{"n_layer": 12, "attn_scale": 0.125, "lr": 0.01, "beta1": 0.95, "seq_len": 2048}
MLP neurons of a small language model. Each row is named by its layer, matrix (up: input weights) and neuron, and shows model dimensions 128-223. Each number is 128 + 32 x the weight over its row's rms, rounded and kept within 0 to 255.
A block is one neuron, or neurons of one layer that tend to fire together. After each block is what it responds to, as a language model described it from the Wikipedia text at the highest values.

L6.up218 [105 197 178 168 125 110 155 157  82 103  71 161 141 162 185 101 141  94 149 137 122 165 112 152 131  83 131 164 136 198 109 104 184 130 120 120  96 107 120  62 130 118  86 104 121 111 141 178  93 176 142  93 174 144 124 132 174  94 191 136 140 112 175 110 145 170 181 120 138 134 101 149 132 139 157  54  87 129 190 122 122 111 157 164 162  99 108 148 126 132 140 103 127 136 140 188]
L6.up2904 [103 118 134 131 140  84 177 115 112  73 159 135 109  92 165 118 147 109  92 164 148 170 128 116 173  82 112 166 140 116 185 105  94  52  93 101 137 176 179 159 129 168  95 131 135 190  95 132 124 122 132 156 127 151 112 117 130 120 112 125 150 146 131 124 122 145 128 163 101 120  87  91 152 130 176  83 115 109 178 196 132 143 127  67 117 115  56 191 113 169  94  75 166 124 111 151]
Description: Past participles in passive or reduced-relative use, usually after was/were/is and before by/in/to, e.g. used, recovered, approved.

L4.up565 [109 154  94 146 221 156 124 194 125 135 174 133  81  93 166 132 103 115  81 119 134 113 101  95 173 137 128 123 109 123 138  91  55 110 119 166  79  81  94 165 134 160 164 159 134 109  83 146  96  53 148 169 136 163 128 169 119 120 149 167 100  91 171 177 160  96 155 186 145 111 135 138 106 120 120 107 149 189 175 118  82  77 209 104 142 161 139  89 122 136 118 106 125 127  78  80]
L4.up681 [ 99 192 109 178 184 131 124 208 140  82 195 133 115 112 158 150 188 104 130 156  95 140  81 117 140 165 136 115 107 155 108 119  99 120 122 110 159 166  93 166 118  84 147 139 102 116 139 112 108 111 104 136 144 124 153  62 130 152 181 165  99  83 183 123 144 120 175 149 111 134 111 124 153  95 137 133 158 171 150 126 116  55 201  81  94 130 104 154 114 186 116  80 115 145 165 142]
L4.up1724 [ 81  72 116 163 135 128 107 150 132 133  94 144  62 175 111 107 128 155 111 171 130 131 159 184 154  93 151 159 172 113 100 130 174 132 117 149  97 158 149 158   6 129 112 118 107 151 137 116 116 116 136  76 124  98 157 149 129 183 165 143  91 178 148 128 132  98 156  87 148 155  64 110  83 114 110 149  84 125 189 188 138  97 174 172 171 163  77  92 161  84  92 194 134 104 134 154]
L4.up2124 [198 150 136 178 169 136 163 102 104 105 115 207 141 100  82 157 153 143  94  79 118 184 115 154 154 116  72 148 144 179 156 113 142 137 138 128 166 133  86 133  98 132 150  94 118 174 169 117 115 121 168  81 154 129 109 102 125 140 176  86 129 171  86  71 122 144 151 138 152 145  90  99 115 160 149 104  74  91 125 146 105 171 207 136 101 109 147 127 141  96 196 135 142  88 120 141]
L4.up2976 [160 176  97 141  99  85 135 169 146 101 122 127  65 135 143 133 120 114 139 129 129 139 137 112 173 158 167 148 133  81 154  87  55  64 141 154  76 144  87 107  83 157  99  90 125 172 101 119 111 135 131 199 163  67 118  63  94 149 135 114  94 124 112 155 147 133  90 165  62 118  97 156 158  81 127  91 176 106 125 104 120  68 154 107 126 152 120 116 109  81  90 147  98 164 148 122]
L4.up2997 [ 99 140 114 106  88 127 196 150 136  84  87 145  51  86 160  77 115 101 120 155 127 147  94 162 157 129 105 167 114 155 108  66 165  98 129 131 105 161 145 110  98 183 163 124 100 163 132 103 124 163 104 128 135 141  87 122 177  71 172 127 130 123  73 125 135 132 127 154 134 149  92  97 139 132 133  42  85 135 167 157 113 132 150 145 146  95 126 184 162  83  57 117 128 183 137 109]
L4.up3237 [138 142 132 137 184 136 171 130 145 168 150 175  84 190 164 123  84 112 133  95 138 119 133 188 160 145 139  97 104 120 101 110 131 104 102  68 112  93 128 112 127 128 146 123  95 107 125 131 148 155 143 126 113 138 111 140 154 109 113 165 129 132 146 123 115  99 126 177 114 129  91  71 124 155 172 103 107 141 126  96 138 144 130 131 125 113 162  96 162 162  74 149 154 113 129  86]
L4.up3870 [ 79 145 171 144 150 124 118 114 159  98 110 161 145 170 152 165 133 166 128 199  92 151 125 146 166 120 126 119 152 137 141  98  86  69  57 117 120 163 109 119  96 133 125  57 110 162 154 119 147 156 164  97  98 121 149 132 144 100 149 171 131 169 141  95 158 111 176  59 146  71 138 200  83 137 143 119 122  92 172 106 142 144 131 161 141  86 124  73 115  96 176 172 177  76 152 120]
Description: Past participles (or their final piece) that postmodify a noun, just before by, at, to or in, e.g. made by, constructed from, held at.

L2.up176 [ 91  82 154 128  81 124 125 151 115 148 190 154 144 140 171  90 199 148 207 138 104 121 161 147 140  89 142 130  77 187 122  71 112 131 103 178 144  95 173 168  57  74 125  96 151 103 123  92 170 204 138 184 130  77 106 150 150 128 108  89 122  77 146 109 121  80 125 117 109 140  63  72  96 100  69 116 154 130 125 141 119 145  81 189 135 100  97 140 102  99  95 156 139 146 114 145]
L2.up3374 [147 112 111 151 141 143 172 164 143 114 104 119 162 161 125 163 111 102 178 137 121 179  93 110  83 174 142 108 104 123 135 140 131 109  96 169 180  82 125 106  56 111 123 129 148 143 151 147 138 101 129 152 166 130  99 209 167 110 116 133 154 131 167 105 159 108 117 107 108 165  97 152 160 144  88 161 142 145 138 114 132  69 126 199 200 110 102 116 143 145 169 188 117 125 122 155]
L2.up3791 [106 167 177 137 123  87 198 140 160  81 131 136 134 136 167 113 142 164 113 154  84 146 112 133 132 131 102  92 126 159 100  83 165  95 114 172 171 104 132 123 119 116 162  83 135 111 160 119 189 152 149 151 164 173 147 136 146 127 148 122 111 126 141 144 130 171 154 113 131 137  69 119  97 126  90  97 126 136 120 194 101 120 111 198 180 139 159 128 110  89 118 179 144 125 115 144]
L2.up4011 [119 135 132 142 139 134  91 163 160 100 148 171 122 154 154 185 145 123 134 154  82 161 104 154 154 143 132 122 108 147 139  56 116 181 142  98 130 149  94 125 127 157 106 130 171 116  83 119 143 139 189 115 195 110 125 130 113 115 193  93  79  32 137 123 136 159 123 143 139 183 117 189 132 117 114 122 102  54 201 154  94  38 126 164 157 111  67  95 141 192 171  93 109 175 101 131]
Description: Past participles in passive constructions after forms of be, e.g. was built, were shown, is seen, usually followed by by, in, or to.

L6.up308 [156 148 125 116 146 111 134 135  77 137 187 107 109  92 145  83  72 125 102  74 103  51 106 186 155 135 224 130  91 116 133 151 124 101 122 152 164 128  86 125  63 156 129 125 110 200 169 150 130  87 105 116 150 148 140 136 137 120 146 135 132 118 137 144 102 171 135 125 137 166 144 115 138  99 123 174  66 120 132  99 131  58 104 173 143 121 106  78 131  97 110 129  83 169 160 118]
L6.up3888 [103 199 111 183 185 169 115 132 136 120 207 137 181 133 136  85 123 139  82  95 156 126 139 186 163 129 167 114 123 181 128 100 117 160 115  93 169  89 136 165 110 139  69 133 153 154 119 181 117 127 121 138 142 132 148 163 170 128 144  98 147 149 113 110 149 172 145 123  48 163 131 109 100 120 140 124 116 122 102  94 112 153 107 112 131 157 110 175 133  94 150  90 121 179 155  30]
Description: Pipes, digits, and code pieces inside Wikipedia tables and infobox values, e.g. ID codes, dates, units, ratings; occasionally prose "and".

L4.up137 [123 173  82 111 161 105 141 109 145 113 102 151  70 108 152 142 115 141 161 111  62  88 166 111 113 125 179 200  80 130 140 199 147 191 144 147 118 142 110 140 125 153 122  83  98 133 176  83 124 103 100 139  98 122 165  74 116 138 139  85 110 160 140 120 138  61 185 132 137 132  83 122 130  97 118 106 168  86 132 113 146 130  35 155 136 137 141  83 147 138 114 105  92 167 142 107]
L4.up383 [137 128 126 119 118  95 105 135 121 156  95 133 191  99 115 143  98  82 135 129 127 155 174 109 154 188 157  77  50 125 142 165 112 123 103 125 183 147 149 155 108 132  90 162 123 164 125 142 135 151 194 162  95 209 156 108 113 139 199 138 139 205 127 119 112 168  98 156 145  98 187 130 146 160 136 107 141  69  14  95 132 194  79 103 143 121 144 128  90 129 198 140 130 139 121  85]
L4.up567 [163  78  87 116 113 125 114 155 121 180 112 108  84 154 121  98 138 132  99 139 170 133 178 141 172 123 163 103 123  94 146 151  70  61 132 120 118 126 208 170 112  72 121 133  78  87 101  96 113 160  83  92 174 160 153  78 146 105 169 120 100 156 108 122 136 193 107  76 100 167 146 139 137 157 145 130 136  87 112 150 124 168  78 136 115  99  85 136  95 108 120 160 201 110 121 146]
L4.up1499 [176  87 128 133 147 128 148 128 137 159 104 145 152 171 125 100  69  98  99  45 125 101 176 143  92 137 105 109 128 132  76  95  72 139 137  80 157 150 131 125 127 143 103 105  87  82  82 142  79 109 123 105 129  69 124 157 120 121  67 161 159 120  95 154 138 141 145 147 112 154 159 125  46 120 122 180 107  99  90 100 103 147 170 159  77 134  97 146  91 105 111 120  83 184 119 128]
L4.up1989 [163 139  91 117 120 200  84 153 109 116 127 142  81 107 104 161  80  69 102 106 140 133 127 172 116 129 170 161 135 151 145 163 131 121 151 144 153 152 150 123  72 103 101 194 125 166 163  80 172 136  66 129 154 151 141 145 162 131 133 103 106 151 178  92 121 170 145 152 121 158  84 144 138 145  96 112 102 110  62 110 119 155  79 104  81 111 175 166 136 128 151 162 162 144 115 150]
L4.up2751 [161 119 125 207 157 104  93 107 102  97  84 175 128 137 125 140 101 108 151  58 100 150 115 104 151 121 106 134 109 105 196 138 101 176 126 115 129 118 156 165 139 104  78 154 141 126  76 158 164  64 163 148  76 130 147 115  93 165 120 113 167 173  93 128 153  95 170 142 154 133 102 142 137 106  69 108  67 146 142  91 131 165  90  99 181 110  94 171 119 163 145  96 130 113 124 170]
L4.up2830 [149  76 113 104 132 141 123 172 134 155  84  95  77 133 102 104 103  86 141  81 141 110 121 155 120 120 130 114  81 121 117 140  85 111 182 100 106 124 208 167  78 132 110 146 128 150 128  59 108  71 120 108 122 201 159 137 103  81 167  71  96 187 147 147 122  89 125 124 151 161 194 154 111 133  68 101 122 105  76 122 106 169 125 126  93 160 102  80  91 115 145 143 165  99 185 116]
L4.up3413 [135 118 170 108 129 134 176 104 169 159 152 117 130 122  83  95 131 121 205 144 123  96  75 141 162  94 116 159 109  71  78 192 113  96 131  75 119 104 172  81 194 135 125 152 117 158 121 147 123 122 133 130 123 113 114 120  82 206 111 102  92 196 128 125 111 139 136 158 152 158 169 111 118 102 106  91 162  92  89 134 102 179 115  62 150 140 122  64  72 152  78 181 103 122 160 172]
Description: Middle or final pieces of long numbers, codes and Latin or foreign names in infoboxes and tables, such as 118'55'36, R. chromodont'us', #850011'65'.

L2.up1229 [117 150 138 144 161 133 130 166 111 116  93 144 163  99 141 151 125  95  97 127  82 179  89 154 181  89 126 189 112 158 134 148  90 141 130 140 107 134 160 131 127 110 125 116 171 128 129 122  75  70 116 166 110 107  78 160 133 133 168 142 181 133 138 155  92 163 133 180 117 139 106  99 138 109  83 114 164 114 128 108 156 138 151 178 131 100  96 133 132 124 121 182  81 117 139 147]
L2.up2289 [128 116 110 110 148 127  89 121 133  93 165 188 180 128 148  89 200 148  91 167 127 107 102 148 190 143 117 155 141 164 167 127 172 139 117 118 137  74 137 118 132  87  94  42 157 120  39 143 108  42 125 123 112 118 123  74 193 138 111 127  86 149 160  99 110 128  93 162 128 161 141  89  81 170 142  93  99 165 132 113  91 129 172 123  99  78 162 133 155 137  95 144 129 162 179 157]
L2.up3076 [102 173 122 127 160 114  97 135 111 133 130 153 148 130 142 164 118 106 128 154  97 104 148 209 173 126 121 172 125 177 157 143 141 143  86 183 132 145 142 131 111 141 116 127 136 145  89 143 100  22 141 185  99 152  71 162  27 102 114 180 179 118 160 130 111 116  86  92 117 158 146 146  68 157 148 111 142 154 153 101  88 123 150 114  99 142 115 145 124 153 144 205 202  82 127 174]
L2.up3316 [126  98  75 122 119 142 136 128 163 132 133 102  67 114 173  82 172 175  86 116 107 159 103  73 135 154  80 130 152 156 114 138 130 128 114  81 134 114  82 135 115 146 138 105 155  60  80 101 177  95 164 137 128  78  87 153 223 145  77 152 141  51 151 130 109 120 147 139 152 110  90  87 218 120 103 130 145  97 136 157  89 120  79 142 155 136 157 138 146 132 154 137 157  92 168 112]
Description: Last letter or letters of all-caps acronyms, identifiers and codes, often just before a closing parenthesis or punctuation, e.g. PROGRESS, ARC, NIDRR, ENSMUSG.

L4.up478 [127 125 128 150 140 122 121 118 143 168 112  83 126 150 125  86 123  67  64 119 150 133 183 126 151 174 124 112  89  73 111 190 188 133 157 133 183 132 138 138 121 117 142 176 128 122 116 127 149 100  94 121 148 143 183 136 137 110 149 130 109 178 103  84 114 108 116 180 158 136 136 203 115 166  80 142 149 107 131 157 123  71  78 112 169 120 124 144  92 196 139 120  99 164 168 112]
L4.up619 [132 139 121 158 134 136 113 123 132  85 148 162 111 151 155  94 149 119 146 102 143 126 126 129 153 106 128 119 126 134  95 123 179 122 160 113 170 161 162  83 171  97 142  93 109 181 155 128 117  96 113 107 148  99 149 163 120  77 116 111  94  95 105 124 140 153 135  91  87 120 120  93 130  98 119 107 176  92  92  58  74 143 150  94 146  78 154 105 129 145  93 162 112 126 131 118]
L4.up879 [185 116 133 121 120 103 123 188 163 113 163 165 132 155 133 125 118 108 135 124 160 100  78  97 129 144 123  62 100 100  65 168 156 131 184 142 152 139  97 169 175 110 157 136 170 132 116 129 175  76 113 117 123 117 111 141 114  82 128 183 120 119 162 104 191 143 135 127 151 134 149 112 175 105 129 157  62 137 141 102 162  97 179 128 143 132 106 158  99 154  64 156 107 147 134 148]
L4.up2370 [146 201 138  95 121 118 177 141 126 101 171  89 136 129 102 147 122  98 134 160 125 133  88 183 145 213 118 157 121 116 109  95 181 118 125  64 172 110 128 140 152 188  97 121 139 117 128 141 132 115  99 172  38 107 170 115 156  97 191 155 108  93 125 140  74 105 117 123 113 130 177 103  98 144 118 165 109 170  94 129 153 116 133 148 156  96 106 126 183 148 140 184 108 132 148 138]
L4.up2371 [ 73 149 124 132 129 147 106 169 141 126 130  92 121 145  84 190  64  90 151 111 123 101 153 155 155 140 146 139  87 161 172 158  87 129 173 127 162 107  90 129  96 123 125 126 174 102 105 133 108 138  80 121 132 159  69 161 106 110  95 178 105  91 136 128  77 118 172 137 131 183 148 109  89 127 116  90 108 102 173 119 110 132  77 153 114  94 123 114 118 176 118  88 153 133  65 173]
L4.up3497 [150 131 153 131 166 110 199 103 140 161  97 108 123 159 141 132 128 121 122 126 154 183 117  60 109  94 127 105 142 115 111 111 198 146 160  89 167 134  85 210 113 113 125 144 151 131  87 122 143  69  69 156 116 142  72  99 123 163 122 101 145 141  92 129 151 118 148  79 134  96  91 128 152 142  99  65 135 122  92 124 138  84 167 193 111 145 132  89 117 108 184 143 101 176 126 149]
L4.up3813 [135  94 128 197 165 104 143 116 116 126 133 109 137 116  95 165 108 119  75  86 155 142 110 115 143 133 124 130 128 119 169 172  57 185 143 126 141 124 114 143 122 101 148 152  66 128 183 166 110 125  57 173  81 127 136 164  59 171 123  69 117 111  72 117 156  81  69 103 141  85 146  73 142  90  69 148  87 197 155 130 107 131 158 170 100 170 179 167  88 157 118 173 121 142 112 106]
L4.up4052 [ 99 147 107 160 174 178  97 156  73 132  93  83 122  95 140 128 158 156  63 154 142 110 141 158 128 108 140 175 103 182 138 139  92  90 125 127 186 115 141 126 119 156  93  90 107 160 150  78 109 146 153 159 148 197 124  96 172 105 126  82  92 160 112  68 116 116 139 117 135 169 118 157 156 110 116  79 129 145 131 151 150 123 156 105 156 158 167 174 171 115 122 101  54 171 156 126]
Description: Delimiters in Wikipedia tables and infobox lists, such as column pipes, slashes and colon breaks, often right after an empty cell or a value.

L6.up345 [ 94  67 144 157 143 146 136  53 138 118 109 137  75 171 116 123  63 129 153 122 112 167 138 186  43 123 104 128 132 104 160 145 157 108 120 186 135 112 129 126 127 142 106 139  62  88  94 123 171 127 161  87 157  97 154 140  87 137  93  72 161 114 143 133 162 164  86 112 113 122 142 153 155 141 144 170  63 141 129 146 121 169 137 118 137 108 140 133 156 152  95  83 139 181 107 197]
L6.up3314 [101  89  90 145 160 189 115 141  61 168 187 153 135 206 107  67  94 156  79 111 155 106 133  94 146 110 120 140 108 156 144  82 109  71 112  96 132 137 146 158 111 110 111 128 125 120  99 172  91 121 122 124 169 125 154 107 135 120 119 116 130 107 155 106 165 163 121 120 106 165 100 195  89 148 136  92  83 182  64 149 119  68 139  71 113 153 138 143 154 133 104 112 136 202 207 122]
Description: Token just before a name or label is given, after naming words: renamed, name was, rechristened, nickname, surname ', plus some table cells.

L4.up302 [123 140 143 144  90 155 125 104 162 121 129  88 163 120 149  86  84 140  95  49 134 111 153 106 141 133 100 181 133  99  49 103 158 140 116 104 145 145 147  37 142 116 109  92 141 146  96  96 121 145 126 148  83 135 175 152  94 125  87  95 110 135 118 135 128 160 138 121 187  84 146 101 180 119  69 151 128  89 156  70 151 181 171 127 147 153 100 116 105 166  75 206 112  87 134  76]
L4.up503 [146 125  97 120 134 140 129 191 203 142 139  96 104 146  92 157 128 100 159 154  91 140 112 150 115 129 122 140 141 198  95 137 126 173 139 143  70 212 200  89  84 113 109 113 176 148 255 101 155 154 112 166 129 136 126 172  88 145  79  74 103 158 145 134 103 118 104 132 112 142  29 166 122  98 150 100 120 118 131 128 135  73 132  94 121 136 142 140  92 111 129  91 145 136 173 152]
L4.up1398 [130  89 156 148 112 112 159 126 127 141 138 134 139 170 162  87 122 161 150  77 105  97  83 140 122 164 107 101  85 160 105 126 123  99 156 141 144 169 137 118  64 169 134  74 177  77 103 161 109 147 245 184 138 126 146  78  95 155 114 112 141  16 165 146 164 136 168 109 130 132 131 105 150 130 121  87 126  91 127 107 122 110 123 194 152 167 108 136 144  98 141 134 174 183 221 118]
L4.up2496 [153 172  73 130 129  81  97 100 147 155  86 112 104 239 110 138  83 116 140 141 152 165 145  98  85  77 120 101 121 111 111 132 107  63 163 131 135 131 158  88 156 131 118 117 177 103  71 129 121  96 166 156 155 134 107  95 118 157  93 138 159  56 123 152 149 170 128  37 148 124 149 135 141 185 179 179  89 122  76 105  96 129 160  93 132  92  75  68 125 126 151 127 147 186 151 108]
L4.up2836 [111  75 111 190 125 123 139 120 129 119 124 164 133 109 140 128 115 121 114 153 148 135 136 192 184  76 165 173  98 110  67 123 141  89 148 134  88 155 113 147 110  78 154 157 133 150 113 143 178  96 124 130 144 109 204  85  87 128 146 175 180 111 141 126 133 125 166  81 158 166 147 172 129 134 125 144  84 129 185 135 167 109 124 194 203 113 157 132 121 132 120 168  69 143  71 143]
L4.up3395 [111 100 106 110 104 149 110 161 145 119  84  51 110 175 105 123  89 127  94 112 121 137  90 135 216 168 102 140 111 134  93 114 144 114 160  82 150 171 165 115  74 139  84  51 168  85 117 162 115 131 169 105 123 122 148 111  83  87  93 119 137 107 120 105 106 115 140 199 126 168 190 178 139 151 160 128 131 122  81 153  96 142  90 166 147 123 121 115 112 154  74 150 197 127 137 119]
L4.up3925 [103 111 108 153  62  67 103 139  87 196  72 133 128  87  58 160 131 173 164 128  85 132 119 110 129 140  83 115 131 172 109 152 123  79  89 146 109 187 135  91 122 120 138 106 133  65 116 150 200  67 152 119 145 195 170 118  86 154 140 117 116  72 139 128 143 114 121 117 148 136  78 158 118 155 123 115 101 108 133  99  97  82 156 101 151 154 136 152 122 160 132 123 125 142 165 107]
L4.up3956 [124  97 116 182  64  89 114 128 168 135 164 103 107 103 113 119 107 174 181  74 123  98 136 129 131 123 132  90  74 194 132  75 129 128 170 121 109 140 136  64 138 191 123 154 140 160 125  87 174  53 127 142 134 184 106 134 117 110 133 223 141 142 106  50 105 124 139 196 141 146  65 203 152 105 151 130 117  66 140 165  96 116 142  81 187 117 128 144 122  96 138 134 112 117 128  92]
Description: Nouns like name, origin, named, called and originally, usually after "the" and before "of" in Wikipedia history or naming passages; weaker on period words such as time, period, early.

L2.up1215 [126 117  64 115 170 149 165 113 131 161 103  77 118 148 158 172  74 133 125 123  44 130 146  97 153 152 111 118 186 105 157 101  68 119 119  85 140 153 112  92  99 151 159 113 183 197 149 187 169 156 186 204 140  99 101  67 117 120  98 103 111 133 104 140  95 197  68 135  94 132 158 126 125 113 149 130 127 134 124 113 133 133  82 141 122 173  82 169 141 118 133 170 103 173 117 142]
L2.up2581 [145 122  77 107 152 194 118 111 100 141 129  64 143 149  84 113  43 125 139 156 123 154 157 137 119 153 113 154 120  80 127 163 102 117 196  75 116 143 176  59 103 149  61  86  77 132 127 149 155 188 205 107 118 116 125  88 103  92 146 113 165 160 149 122 132 126 148 103 114 137 124 119 101 146 119 125 113 135 172 144 125 147 102 138 111  90 132 111 194 164  91 167 145 172 113  98]
L2.up2592 [112 138  83 139 175 173 160 158 103 173 108 136 149 121 100 173  73  96  88 126 141 139 137 167  96  96 119 110 153 147 110 148 159 185 155  52 108 163  97  85  89 168 165  97 145 154  84  97 187 147 111 151 167 139 163  60 117 136 103  76 114 138 131 163 162 184  90 146 114 109 133  88 155 139 119 178 192  87 158 123 178  74  82 190 129 137 138 135 111 135 113 164 166 123 133 100]
L2.up3545 [129 156  91 116 110 164  67 111 132 151 134 121 135 176  58 117  66 127 119 167 132 119 139 123 163 192 117 136 175 151 181 147 130 116 148 122 165 125 147  61 127 137 134 106 154 151 122 114 179 134 124 128 142 100 132  63 142 106 114 160 141 113 116 161 128 100  91 116 128 126 193  91 164 121 127 125 134  56 165 170 154 133 133 167 149  71 153 126  99 175 115 172 141 124 187  80]
Description: Words that introduce an alternative name or term, often in opening parentheses of articles, such as also called, known as, referred, or, born.

L2.up2314 [163 181  77 185  90  66  85  86  68 148 134  56 103 150 138 155 115 102 185 127  99 102 109 131 143 116 119 136 111 123 117 102 150  89 147  93 170 127 106 107 158  83 133 127 109 170 170 122 118 159 136 117  87 162 152 205 176 122 165 179 128 123 170 134 127 116 108 127 150 144 188 221 144 149 115 143 115 118 139  95  90 145 146 121 121 119 227 148 106 113 110  66 119 129 143 102]
L2.up2381 [134  83  51 148 120 108 114 131  49  98 148  71 105 146 116 167 114 167  87 109 166  60 118 134 166 146  61 142  87 138  87 106 120 124 151 115  88 171  98 110 181 204 162 120 127 102  89 144 167 153 145 102 122 212 132 160 182 100 175 123  96 130 185 135  60 167 125 137  89 118 112 198 167 125 126 113 118 166  94 177 113 107 121 149 140 133 168  64  95  87 174  65  53 143 169 119]
L2.up3649 [ 90  64 148 180 120 104 128 118 100  81 113  95 132 162  96 132 110 144 115  91 118 136 131 187 106 112 131 142 116  88 119 101 122 169 136 120 138 173  81  83 138 189  89 135 190 120 169 122 155 133  76  90 127 121 160 152  92  88 182 171 136 129 134 123 125 118  97 109 118 114  60 187 157 175 153 124 144 137 112  50 191  98  91 177 125 122 170 108 107 105 161 156 123 154 147 107]
L2.up3906 [156 116 111 212 184 175  94 110  98 133 193  92 127 143 107 105 115 129 109 109 122 114 153 128 133  41  91 225 114 172 134  53 123 137 172 144 183 131 126 119 149 154 105 158 105 112 114  94 195 159 144 140 124 125  96 149 129 148 139 132 188  99 207 125  45 100 154 142 119 135 121 146 139 142 151 105 226 106  67  78 111 143 201 137 111 130 159 134 129  76 171 119 104 165 153 111]
Description: Opening pipe of a wiki table's header row after a heading or caption, before column names such as Date, Party, Year, Source.